MLP neurons of a small language model. Each row is named by its layer, matrix (gate and up: input weights; down: output weights) and neuron, and shows model dimensions 0-127. Each number is 128 + 24 x the weight over its row's rms, rounded and kept within 0 to 255. Numbers have three digits each. A neuron's up and down rows have the sign that makes its largest values positive.
After each neuron's rows is what it responds to, as a language model described it from the Wikipedia text at the highest values.

L2.gate1176:134118125115118129181108156130122151103156119085136108134112104132128130137109162139092181148084119119146121161110117106140126124112128106166143110173143122123112105100113085141152135126140119184141137112122140137157112137164117148154088117121160121199128148145123140134116132081086139120104107089163129121150095140193161133129117104123184128110128106096132181130132125129141161102153
L2.up1176:121112140113091148094137177127182149114152115140122095161151174076122167105175130173114148145162092147135141123091117122105165138124150105095141106132125068116159111104142127151152110116119151117093093100163134122172154135123117134105123149136118116127122110118131160127178136121101186118122123142124125113126051118134149153174139113114093095149133119125121178155130161171121107081101
L2.down1176:101126142077135148141162085084112144128098108161139095111135095156164114134079144140157150126134122105101158118142133145153144162175127159146136122153140124114079110123088118159129120125104135166113107109063170110140135143094139100135123113142149149133109144140129142149134116137137106146084130141073147124130132159112144113134151120117113162111103088146134104130138121140103154097130
Description: Indefinite article "a". Fires on the indefinite article a/an, especially opening a new sentence or clause (but a dense fog, A popular figure), sometimes two/three/few.

L5.gate699:150130165123165127156108148118136130118155154113136110155102123125133164193130118102109127106082113121106125137147089129151093145179122119181145066134099105192113167143117138144108145130108126124142123114087113093145137147136115150131161151116146156100143095167192160125112079120141100140118120112096162096123148113127154156127167113177134167171132124114130153126146111114116110155116
L5.up699:118128140118144133105136109118116101136138159133130123153119100156166132165056105118166159102155167090137141119129127114173131153143128141121123107147138140164126100113120154145141082115115136136165167116145128128155112144135134135126128140100109185145142110156124137112165149085110099095113075129104166125080149149147145160134127108142158135128131095103119178141132129114129126133145
L5.down699:126134120161078093103141123088128165091129141133113049118121109131159146124117120159069165157105148146182105086145103114162117125117176126136129084144076094103098155167150138092124159121135121142087131095121145095156135171114121079115113121153173133132100122143107165157117110121145147186137110124149143132158106127128137098148158118173146120118108133120098101143177147135115117104151
Description: Short articles, plurals, periods. Loosely related short tokens: the article "a"/"A" (a year later, A remarkable), plural -s endings (generations, populations), and periods in lists, abbreviations and tables.

L4.gate1228:124123101099126141119185104101137127116189150097123157146120126128119146157110139176115138140140114125129123098145131107116103165142089101125172131093097132126169134111146103078161142079094147171149152124114150118154133155121154113131158138145125142121108134121143124139096146112112077123139164177133115101144152159111129154113145139115154086103163086073116149090133147122101128093109
L4.up1228:118124133075117130121134105123098115105134112118131106144107117131138131103151132102146118152131157175113117079121118087134125111139151161129113114131110128128124153122168078162129084093161102130117117092142145155124147160128143161112123128131141181108105137103125157127159143144133072106139115129079170128163135155155134118119148177133113123142125048053117135121109124099105141137109
L4.down1228:154161167113111170155125093117147139142153081112153099117119118140139129159127114149127156115106134187075128128127155122111114101130162131157154127160122173116096110126123085071173119143134140156137156120082126080133131139106111158132145129146167162092101145127141167138149110131075077172119111109117160111159131190112147098113180139126110156131106084134080126131123116109130190130154
Description: Letter "a" token. The token "a" or "A", mostly the indefinite article after verbs or prepositions (is a, for a, as a), sometimes a word-initial a-piece like aquatic or Alessandro.

L4.gate1033:113137134097141161141134180157087138110098123114150143131094104074107146132082138154114138174138181163121161120100107127142141116119164101126134149060137134133141113100155153118144128121129169129131123093139151183106115109134144194117131117122121119149147142142151177168112085107144112168133111155159131106116144117114160117128151146102117096140161092173130132116136119133153110148132
L4.up1033:138118116158139155109167118135078123098150155124123095149113158154129115121117101140102153119103121093119135133080122099162116148146080150139126112123092078191136105119136113088074136085142077105145160143131122144109141128153113149085111109114138116149144153179147135109117123108103141155130103153157162120141118096166117091112133137119102170155155120130128125134141137140167116106106
L4.down1033:115105079127148143161133120172109105120149113140125155159120138150098159145124163102120113105127175117101118138113128140135140155134134138104141098102089119123123156132109114136113098130129143098130114102138169115164158091134102118074118139129134098141177148149125160134115118148136167101127108108142124070141154129130149130146197143054147139159176125158074128121155119118097108142097
Description: Pre-adjective degree words. Words that directly precede and modify an upcoming adjective, such as too, very, more, and -ly adverb endings (too morbid, perfectly nasty); weaker on of, a and My.

L5.gate603:144166159142118094121146084118152132125121113132127132169134139170106096117140139127149121173165147141110113140106137085074144145141101136127140124109102155133130094169147121112121140131158103135081176133142119137144065137102068091114108105163158096169151087090147156173118115134153118095138098077157140113141090138137126189121105131123122099094134137147088141142159101088127141089149
L5.up603:101114129089117134144162088120154115134131130139099157179136138107100100110132148159108138167164147125125140102131123143147120114129144148119126145160175091103134118138103137138073109113136142100178132121156164107128130088132116106135117135127149070151142096143118143078116118164121147145137095133125114149126155126132136104114139103111137132134119088117104108173151103124105163094111
L5.down603:112131167129102123146155121132091138106147120130166105121097114087132131138154084144115103117140172097111105127122148128111155158145114141155125121145076120158116123106150080138194138158164083110096124146107111128129107151118094054092160103139124075162154110094099153141125136134123091113123150145145137110113161138149163120134131146149098126122114121188153116124128118138119105168162
Description: Mixed Wikipedia continuation tokens. Scattered groups: the v;t;e navbox semicolon after league tables, number digits, mid-word pieces in section headings (Afterma-th), and comparatives (more, largest).

L2.gate688:105109090137121119114157114112107151141132162108138169153111134113156136113102110101116133146104191091162115129113163125150127121094132110088168090072123155138148111161093142090129109126114075130112131186157168142129111122127144150066133136137116091179123099076135121142144118144150172105082127113105119118186133124136149115118112134116100126073107148088146093134103131142141168142143
L2.up688:153124142165112100163159132120141129167128186113158133105127098176115101119124133101123136117128125147155092125138152089096133091146106109146121135117130127149122121084144131094154161154185123085099122102145159126142127151134127135139139053103133089121151146115171168139111089180122110141126114174096123095126101127155122119133164109155149160116119168113129119094135118135112157188125
L2.down688:098119137128124122124082110108105159112102154094178114096098112139111117135135155109098161116109073150102092132141135125133138124111129102102124141144148105071147113155107122118086120167176116108138096129121126121165094126121098144103167160168136116151140144131145184164084088125121136097107142078138096138119127103123119122103098140095102136080137083078167155117111121082108124127149
Description: Zero digit in statistics. The digit 0, mostly as a whole zero cell in sports and election tables (goals 0, 32 (0)), also inside numbers like 11,000, 2001, 34:05.